config = dict(
    head_dim=64,
    positions='rope',
    rope_fraction=0.25,
    parallel_block=False,
    max_seq_len=1024,
    z_loss=0.0001,
)
MLP neurons of a small language model. Each row is named by its layer, matrix (gate and up: input weights; down: output weights) and neuron, and shows model dimensions 352-447. Each number is 500 + 40 x the weight over its row's rms, rounded and kept within 0 to 999. Numbers have three digits each. A neuron's up and down rows have the sign that makes its largest values positive.
A block is one neuron, or neurons of one layer that tend to fire together. After each block is what it responds to, as a language model described it from the Wikipedia text at the highest values.

L2.gate7:551474430444400483496523433505442536527478504474540483540472492476484496473494471540463463514590439493540574493582489584497479559492521552470526514459504531491556497495467463554370456493419519526508584560473585489485592519530545514507440468504530468515549521484478554481478428384454503581
L2.up7:509516469481538482641495480495511490490472524403534550552525449466466479433580467502525588482493479474555430518477464469491555573482489478485513520572554482532522459559502536505471464545425495547463536519509476529478513547488492498471560514496523454572458502487527464500438503553392554457
L2.down7:532492510447502535536525523516460455457519531485459506504484530561558496505567510509536541523471505509566463517476490466523434442470444496474478490541562491449461472473488534515512518490476562553482488542449534532543515512468522480469514499591485506530467462505588501532576525535455487401
L2.gate586:506486490471500534557473502499540501507438524566494463479497502502560488489538537538395522425527509480547528476555541577484483495591472514482467542510573507449486442478436518595445480573480489478537500425535423544496505512453550473525485554449480424539477505476503502517467548563552503567
L2.up586:488460474454543555493470498485560512545468546474445467489449565483564434493493482562501495427474474478457468475571538522569512475542496486523521508546457466454480464534485518504492552510523528543482545421538545535497554491489542560557475439499491509438435425515496488461500472547454469493
L2.down586:469486505477510461530467477414498526553460506457486506495499479523521499472463510511528518458469526527495507508492473508540458433527446507529567473475588456438444524489450504554527487543529462496500526455535469517494588513520529469549456487534504500468519572449517428520501537511522398467
L2.gate882:494507458520481479467478497526421446438536483514495477476425502526496494522513530539456494498454515465511510501507507540530521496495451485522499536474444573462446507486487446502479471512498503465512476539496467532486442492529474560534436450476459427516519574407503492509503506520488516503
L2.up882:529428428534549469552546490430491561579551512444481457498475535539495574522429536530605534432509518472520508472600504513464529469511538500523487520511549488508478500480512484541541496490452441518543506502493506541518485500458534540536456523490512528496506467529461514520488453460562555502
L2.down882:461504495519503462462535378477442531476508470534493388557502525531503533440479576594524494533517547477512519461472525500438533434540471501579450480397477488545512541490527519564500475528486528506557506565496507531541453547505589486547439449477557460483498488423479490497518477531509507482
L2.gate918:455510580538556561433500458499429448465499508472483451463453485505522502480483549600552452498517434479482517465526475586549497493522533534491473546484463527484445441488486468457536469477429511493485524518482518525473491521511507564502518497512527461506498537518486542474540487608462512529
L2.up918:533485488426488491462505530513495497498513492561469516511541512483534451477519518460456462487520487487492510471510542537534435531516444492449478565536480476496468480411489439435485490553463465439535509432460536543490486513474468520533441485503513535498486491477414486458508484523476496487
L2.down918:500529523506470510547461496497497519547428503557512508527471499436473475534510509460518481497527479539553512503512550465535512446470517547541513500441489531500546517450498484500503446484485443475521491534444548531468542468507531423504409520531490518502517507528472540512512509523510463518
Description: Mid-word "ah"/"h" pieces

L2.gate155:467516545466484511555501514480449510524486476494469504517510485483576572523513523611574439395512486496560533492484515532514514517532476550444512449522450542500487464538447471481532497564535454442476508418504455525540502606499448530512497569534479468442502535498525468568462448473459454508
L2.up155:485481531516561412544448512485465523486450511486491493521529469483539531463446572506498512409501507469514572504441489557514505499551497575431461503543499531521447413555464479473484558532450463490527449442555508458530536537493488529632527489505524457501471522513467502546464474467456439491
L2.down155:556478513533526520461498487511447492513488446517449514435464481512495512490510503505523504457476532509506528532461508524543488519509531480496485536505513520527539431547461463496402480479540459562466597522585554477485503493467491552590486534500460445496483468514520469487474542475496492440
L2.gate202:430539502561473578537444522446435562449494527492484512542473545478468508498483520583540509492511443572467504585463516567545526459556469586471506506455487524561454555522512474494558496463493488506501467494483479514509479387541579507570500539493531517497512513517517559500494497576458570500
L2.up202:473519517547521553578418444484481468513502482526515548527530516413422479476450533558549464530584472520490593487515482486519508431567541504568499485510597463531487526458563480455502454488519535457555519517498435494548493426542591434485524527518511448453455448446467467520473544548466547465
L2.down202:465528515573501477477458529455456485489458514504426532498479533439429512489534478521540514475552442485537491491434559483544591505487472553522558433522512502487442518571547453508499487479465481564493489499513455472548500446507509500578456520510500483573458478459518503465558541562501532494
L2.gate377:473479444505530587563507448478432554528496470501481485538454520468509554486495619538583469448542564574474544548484491469504530485598530503466473434481521567467482488514560505427521489503446471399489558502497474428389455404499582464483475474519448503496495555462476446558479579457475533517
L2.up377:478498524458482513470504451499505500510507558509439464538433544549423469561536524591506514415566454489487473487501450479518464520542507537511547504571539426477441463461458508490488467578561537528490467545536450477485471532485528544477542513501533520540495410512563521489573488513577509534
L2.down377:553523529532492515496455462525549482516438518479456502574455514469503473575560505566529496516547524459519518502480507503419506529477512450499526511645500487421495537517460464368509496479563465524522465532549514545578535509544508526493498484462456508568469475469549490516508471452548505497
L2.gate1229:487568518474483474554467453448474525501456461496517533559467516481495544540526513522507430426551586469430521590490527508575444510547563592489469401503503482508571494495446432523498574444623459495538461534512515508533488571572502451540630501525487489485491553494491519552495472535482482530
L2.up1229:512455548400408500576502489479469493594518483483496593522470488462525534548583553486492495477615516549508562476594549513457488496480535527428513392532487537517536466522458494492426449518487445456456462420505500493482538546568533539501456542497414498470452524429560440531520451495442500537
L2.down1229:565503534508438522504444475546481522496552512485516511453474470511409586532464515488461453488493550441486482511545510473481496579515578520485487434553493518485527518496410443525506492445533489464467555500540508464484528469523517484563528532559539468510475487569466513557463444539501555487
Description: Sports record word

L2.gate256:482586568434599449542549482526485505534582534438564527447433421497574524484538489528489424467469431477519527463522504589444481582513506488519479475507503503463450432471558493490457441454458471582519576469493495515528571574460496519490495516501523580513528533527496507496446464517474448458
L2.up256:477516503476509441506536447584478563489531474476497473509479502481518570464522594440496480552446480447462457476567492517456562475572494474452520482451521502550554509497507514452536526484555564523512547551562539507500447516454545534483523461435470507477595485466454479510555477514493525500
L2.down256:572459541498478508507571461540509501523526482457488484530474511499564468494510550469532512482540499526469539526566475409488522442491540468485468454443469547491510429471579489527468503510507554498438475564502511481481535551461529491488492530533464549516583496514444524487482457520493526499
L2.gate510:448498525488562521478475490529448532456573534532549494567551452515548563505553475555494478482552539501473500483551453505435529456497532466511500497493538503466473444509506509505481514497492505525518536596529486545478454480453528453513551475536495525524549457416458432519517546520480500521
L2.up510:555397541417461484596562517481520504479518477518567479557548521416500528440538571547477456491435509472507474522410503523500473519469503416472490483465561477491553509452408482530502556574553456515546521493514465471465435501494499559524500511541522482468548483456585553514539477503474531540
L2.down510:568471482468455509541528547486471485500511495519570443525559502459480437476551505513464476490547506540490469459393468521501471431467504408515521537499570485499528540446483521506446502554499444473535492535515480639521453527526502510512489506501484402524522454499520503484509547454435513547
L2.gate1665:535484494489427482555522555540469481424519577473457528522522458444590493450498422480515419490459452460525477439465502561545523484502493501549551567509517434505441468523500506529496524525464496497511487488537518490494451533480491554492520484505522525536545491511546579478499521442512538519
L2.up1665:541493507472569551497464498495471559551476524483518499571447463507502506536501551491518456500485545484505530487491433548449524398568552503509490490464476546485475465456428468522549443506519497448472517409469455510494449529494486496505523564525526428500521447548514505503513502513444524509
L2.down1665:554461518526478470537541481482487434494506521504498440497532504403490516456515464519438399520488480505501505480516461516526461542473512470531527544513515499563470450424442559462536513466511468486543524477487461480572466453504558473501543484490528463502578532491526559511488511460440533568
L2.gate1951:523550577475488513520522490476466526498496486471503560534491439508529480493514488449539588457519552462476463475539555532467461481527502478498525399484439550554467532652557486534478491580524478493465518552487508467463477536540556519484537496485544497580508399517520438498514468470461527522
L2.up1951:435497421483449447465539403432535464502517479522508444543545507540515508486509518525434502530485548559430499449501499534504472454470433469484491439490434475466493469474513460499497522517462496563409567556574511598488497558602520475494489509445528474527510464484456544511529469484492501472
L2.down1951:493434503486546538476467530479589522545473521450441413462543535488511362477476433545495445492502526505532464495453530424572501517482478512548557460513475459463503521520484481511536563548506469505427544463491506481526363482442515429480503571534507526484583464583451496528523529464474523481
Description: Directional "to" after verbs

L8.gate925:495572470504538568542548516433493542510442467506561492428443486553469506516508534473541470466553448501466548493454524466493528486497520416526595418557458487505484528535551545488506521474498486500521519475525577605440473497454550521469518542485521510536469557476531499484490519486565537561
L8.up925:534578517475487554520523437424480559522468534474565500448429532530451532497484453461547497458538487499498494448401476497487491567542492460533540459547501483516479560610549542550432454526523525505451566472596486486495472422511533426428482422553528482547470504503567488485522554538524498474
L8.down925:475531494499484489438420441468416443435448477476516499534494553522537540489545482483463533472495500504463500489528505537511460483446548587464472565519570572509469522553526519487508448503540485511523621477446494485510530497490511469530549518484592493461550524415476475495526552490486493464
Description: Mid-name word pieces

L5.gate132:475581531556482486590425455511485503480510475468526522500487494504507428451534509514539554548595477527516503497455492470519501450547569476516527514471487476488497575482565556493419511491380546460520526566514545569496512533459515508548480477535569553494510525470528466465497527546540488524
L5.up132:552507508507483491511520499499484513545533508465491525516482543494454533519520558550497531525527436482493426472437548550459524485478439547546539495493512560472392632469532519524441520459472491497503549546486424560487470499479547541519520519512504506515395599519571487466450494485486566484
L5.down132:482526491495526457536499495518451499509530448543518441493432484522594481506504525571492483509531473489487475490456531549466404496466491546482441530498490553440379509391509433464516523530523598467436520493546392579477522490537494542496519537470490467552538597496497429551450478511456521503
L5.gate390:564536470443502542512498510426446553528505568524497492516545485547495476437433440461412488539471419481527493503460517429495446442533501415566473501428519486531546550538525574491461577515450566534524541475427558465534455436467459481458459510522523528531489578482442525463423544484583512486
L5.up390:404453515480449448463539408474471530515462479428423500519535486423442536435529559480542533529515464478536473512505527491464458465470512450542540506520482558514543423527511527530423519528487479461458464451479495497478477516484518380456485549489435606387457516487461510487495435479457453533
L5.down390:524534440546492525476538466488495485563519546500424484465442495472584534493459529538518557564547491495543525420504525509505518538508485567480536461487516557479518424448467339554483466545480478463566497506541535512497580480443524546523487459434574465552527463484498573535492515514489509436
L5.gate436:479493476504490518490487495574533516470558514528482401512523553580515520542495473517523570593484528538548439448573556517496439562500464476553432450492463511521584483554489536525453487466477481522402493483497562513413562501477534481531542463517516473534469539434448515508495566488515587512
L5.up436:509453500509489513435489482511436451402467465556484529536589447519464463509507520461440527532477443555553452493546519465553474573422465512547497504423402526533528489455559477510501557502480553487463447491468543452484599558412451487503518478591501519425420526493517483486484464518471464549
L5.down436:630478512513457553479489428477523518524473550515470549549481478523517468458525547544508450504506528515500478501462458547545548495513530471473496502456525473509487480467502447493479467494537463537570576539534474545544480569457505463417496601476493491492508496491452490533445490462513485500
L5.gate1406:493469509516501543470522518539518474515525482596540450535542472486516512446454529564429459523499410470481488528574436449505469376555457448575516499452494514525415495477455542489489460566524593439469496449500554494524433520460523529501486431551578527635545591548445491442557550482477554413
L5.up1406:509483472525420533464488411503519494510516427580547530537463575499477444522443527497596575487492405484518520520575544520476538505496480517465495543421524533512412600425520491500488511497563510502479474534510510539511438526476601507494489403512417464495514496529490455529464541531485504540
L5.down1406:521516475523500479561522498515463529546399470515599497441529498477489474462417465530496461438450507489493512476554496496542436541470522532479491496464474479464461501389546510469535495513526449542440490537506470491529495498499621527459535501543501524471414464484460500558480513555489578546
Description: Mid-word name fragments

L5.gate479:524473546466498480559533484542442435592472545495466522585476490534470525525438511531443504392527462469488447491500496490581485504449518434508486499459472488489505480543443475560521511539512489527599487571498517508486591520412472472486518494524491573500460454465430521461454524473541519484
L5.up479:463434535478564542522528475527485470423456479411446497554484518468507493449486528495475417574522453538484521464516458557483486528463537446524526501519493400548517501418555499518567496565450556522488478509516530555470491510505564535522548567510469518579500493479449488511569481483498448472
L5.down479:515462533489479522474551532446457532478540468501427435546483509393535464578530517542528513423508394573470501543520476515550490535539462459494449544495535489445469501529553526463465556502504497572498484485477494501536494486471510528549469483546446573466476504439463484490515500418490480516
L5.gate1239:500474533526535488570462508552491516502440516566569541538526604530578464436532520495452430484546491531460469486437470450473446535495440485468502507607478465471529515529519491469517505460521493487588597500545527496531517535437462478484552550476522490514480410470496562478488426551518509446
L5.up1239:482471535499578491545456553480505455481534499535501499572514569528549472441480504516431464443505528515483482519443434461496492535502486480488530513552497431498540487607462423511511516541520481559523621506583482501574497529488499499545610504484533471510483418559506581505519507549486522436
L5.down1239:503483562520535523477495521558478550526497506480503514564513530465526418487522512517548491454464515529526519434454477484489556475473508464501513524476505477456500522477545510541513561521517461585562521556418486607545459567595469537416419545563569491511520458513493505522582509495465491488
L5.gate1985:484454482537515619500463454515544429507522519499596518498462478480519530486458425554456545442516506503511463491524497471569488524497575457509455497462433435543503531535444518407543509451472535541528448507508512521484501522448540544531460483517466537541493519501489451449480566481489484509
L5.up1985:505470485465550503545438483497532488522483537511458501450465511504506494495502508487479607483495557552466406477486446532531474490474558510545516484486436470563513551517475479511475497447499473584481513477532512523445426492504503519461492524523472492479450509455508497480513428509501508501
L5.down1985:565522543511458485509536445433546469537481495476500554506516530562483503526529518456475533531533504495557483472473546535508479503481407500543576540515524514491467489532521422600511503523503433449517602500476512500625470528510492484459491505462543492500474518537514490508532488479502504487
L5.gate2038:488487486429468548494460499525454564486507442528516508510423573497522475475475593530541402519517477476489543490452453524477495502508541459451565488499478460529525466488489515469541492457444586472589496508501516467523466515434443561484520539534521504525478534499528543557530530542519565416
L5.up2038:408423542519522518509459578527507462447558594547483540464460491485572492495505438522541569493483542531471533491462481549521509477497460462548512524535574421505480405463463452579488506479524483540494532463529525476442494454503435508532518512457537429433439439460485470563560505510505578528
L5.down2038:539526542522531471476479466444525474534482540500502432515471472508538451467543474428460510548459462504516495450479508522557552475467507475509536503524490437512473487411567472528520556497533453516508538499424545531477445519559473504470537595474484440545508516526474514509586408555522531481
Description: Clause-linking "to" after noun phrases

L8.gate604:448511501430518509523440531457489461484443462595555507449512554518584465402512443533586486501492519538497439534555514502439538510499496468445486504473471431512513502487472571457469480478605526542451601554470506504473496534459536577459481464513489488535505549494558454590544500492524522478
L8.up604:551538552486469508542500552499519488519510455547551524581490527499507532430518506492460493499588538472579530470429483473538568457465462476546466443558456471512465476484534489516494514515449518600439515505536568434498541459567521529472570570527537528495400557475524483504482507524488505430
L8.down604:474492488490495502506493560488460444470464443519514556539565554565433611428624526442476409584462493566503490478471447540557507442542454498531520510506483519502428548574473499510560524488543423561559488530551474490524414532505539499464505536527536527467502533482559505491558432521402508474
Description: Clause-opening "to"

L8.gate173:556461551505506463489482445465494490502538429477513442484492520508527467473476484511554436498472568530518500588491451450488475464551496524468512579455513541511474471522384480443532491534552465480556437489516561522529500536446507507497544486459456495446516527393467410515533485450472514535
L8.up173:497427558573542512371476488494482530482494541509491458500554538567517432495450435489551481530497483542531463488463460455581479528514462460501475546467463482516527518517491496469463602567510516422525543442475544476536466528450483579519505502577415512457551435468467507592542478490432551454
L8.down173:536539505475466472470460552445446525495488485486541530412486531473460496431567501491461490495603420521473456474524531529551526553440479529487512482534554507434487541528552526495481431554537509509518579466482491508428507471468494477545487493520554535511462524480475524474522455460436484506
Description: List-item qualifiers

L8.gate600:546542505563547457486484511502494446464548498498525582479560534542466450509489422536510526520502495490506504570469475456475466421499534442454499595530443475489472485481563550508530460536466506501531499492500542469505496469453477510421467421503590496486446494488469539489495482528565548531
L8.up600:518495463444443477530489506478506487547475566502517576471490505455488548517518439537530533464519548478473461491492535511482455501503532521584484541565510525443508489342561554463528522515454442515474553509448495423481562455464488460510458502525456495562471552484522508533468508502551519488
L8.down600:511533501491526512532553511483469486511463536520512552493455491541511518546539502515500484493473515466514462539490503526501521519464516525512493464538504527572489519494453452465573497529530474494531469550506543495476521459488503498447475501522585478508480476503509501430497480521553536523
Description: Verb-governed prepositions

L5.gate221:519526462521468501467526484512491548497554471551495500540503487493486604502476471537496475502430437446480469429572580488547518524461493472499478537497456531524575536525527516495435568504373503553522464461506503512509533458494476467514529500483554551472510511446463487486526483462542581509
L5.up221:458475564479549451477519493502543506536517518552541589469580483480516494521521519469505496466438542494527574449507486545470576506483523541517539498508490435464544536575481562520495442469517536438543487560504495486589516443519542514526535465559506469534520549522507426515543537465515509518
L5.down221:525494471540460505529542503503488536490476556478524482513523514511459529476525538539478515476548476533441560455577565555488397541481468524526536465490520568488518574546555521559513522462522489534471444529441488505480485438491487484435520456480585486447468489405458462513512483462520544462
L5.gate985:473544532497522528564439527442530519532485531580459491488494517475489507520510522541516444488429511449481470497534553413508482537433473391538506446527475495490474530590526466487497453527451514528502493543464570417496502535514407532554511476444569574454541562515492494501511467491522525518
L5.up985:489506598560469519432542553498525507449453578436463484474548535532478510505528440510514578530490487462562425465455468493487447499477428459506567411561498460458482505511499521456433479632506560469518531482474523464509470438450498465499467546484581451545481493541470457473482475548463447502
L5.down985:481414466525405482507504485494457495454567567501450482485495535459478506463466543476534480516545541497491470553585536466474521516480466460512566465493370507535558529542417528520542504532477509499518476568523489531436484471477471582559469501500442513494511536420482439536432451440482510498
L5.gate1549:458493523455467480531443489497508456542535544535498520475502534515479535556466475524586517481452442371521508439559509545488532498565447530549483485488514479489492420427511507505471464548448454440466542433501493524448582451605547538546516534534530413425497526550503425491516508542478571556
L5.up1549:476538572479505528514466498455505415583602422494489542494470563508510525525521451483551490499577537524494572483462432540520485547486502478500540539500462428478454530456510509507459481521601539543511506469446469539574481421506478503434547596470439480502486535601499527449547525479525511564
L5.down1549:478513437479461554539528484470564437488524403526458467487491444512502490507507559508471417505507458442581511531521489467472546463464514486571593441528475477547496469502441504541541498580519508480576416516496503539554487418436498488479484516546492462534458567567525509473523523540505505557
L5.gate1674:467493491520464528476587488468481539473477497487501566542510461518492488460527486641551505513563424545453544501524580438528555561501547480488432523464434531503500502550534511452477458522539490464536477556474483489473498548483572526588529508461479494479510585466489511515441437483504483586
L5.up1674:439460506453469521572500509536427518545452495543494546562527574484518553501530569539507447495520460496492473545562505484523512442514528514530558486451436528539493528458471539498510428565511413471575480472475486523445524494468522478491494495527475529465502561508514538438527468546463539541
L5.down1674:518515443477518477444520589478461476509544510480535566488549533456504555445430606540569493568515468428572478507532549488485502537512511477478530511503535520541516482507550531546489559464431464545499512508431479465454451505505478483495427409532487474488558492443495524486476497493521558483
Description: Noun after determiner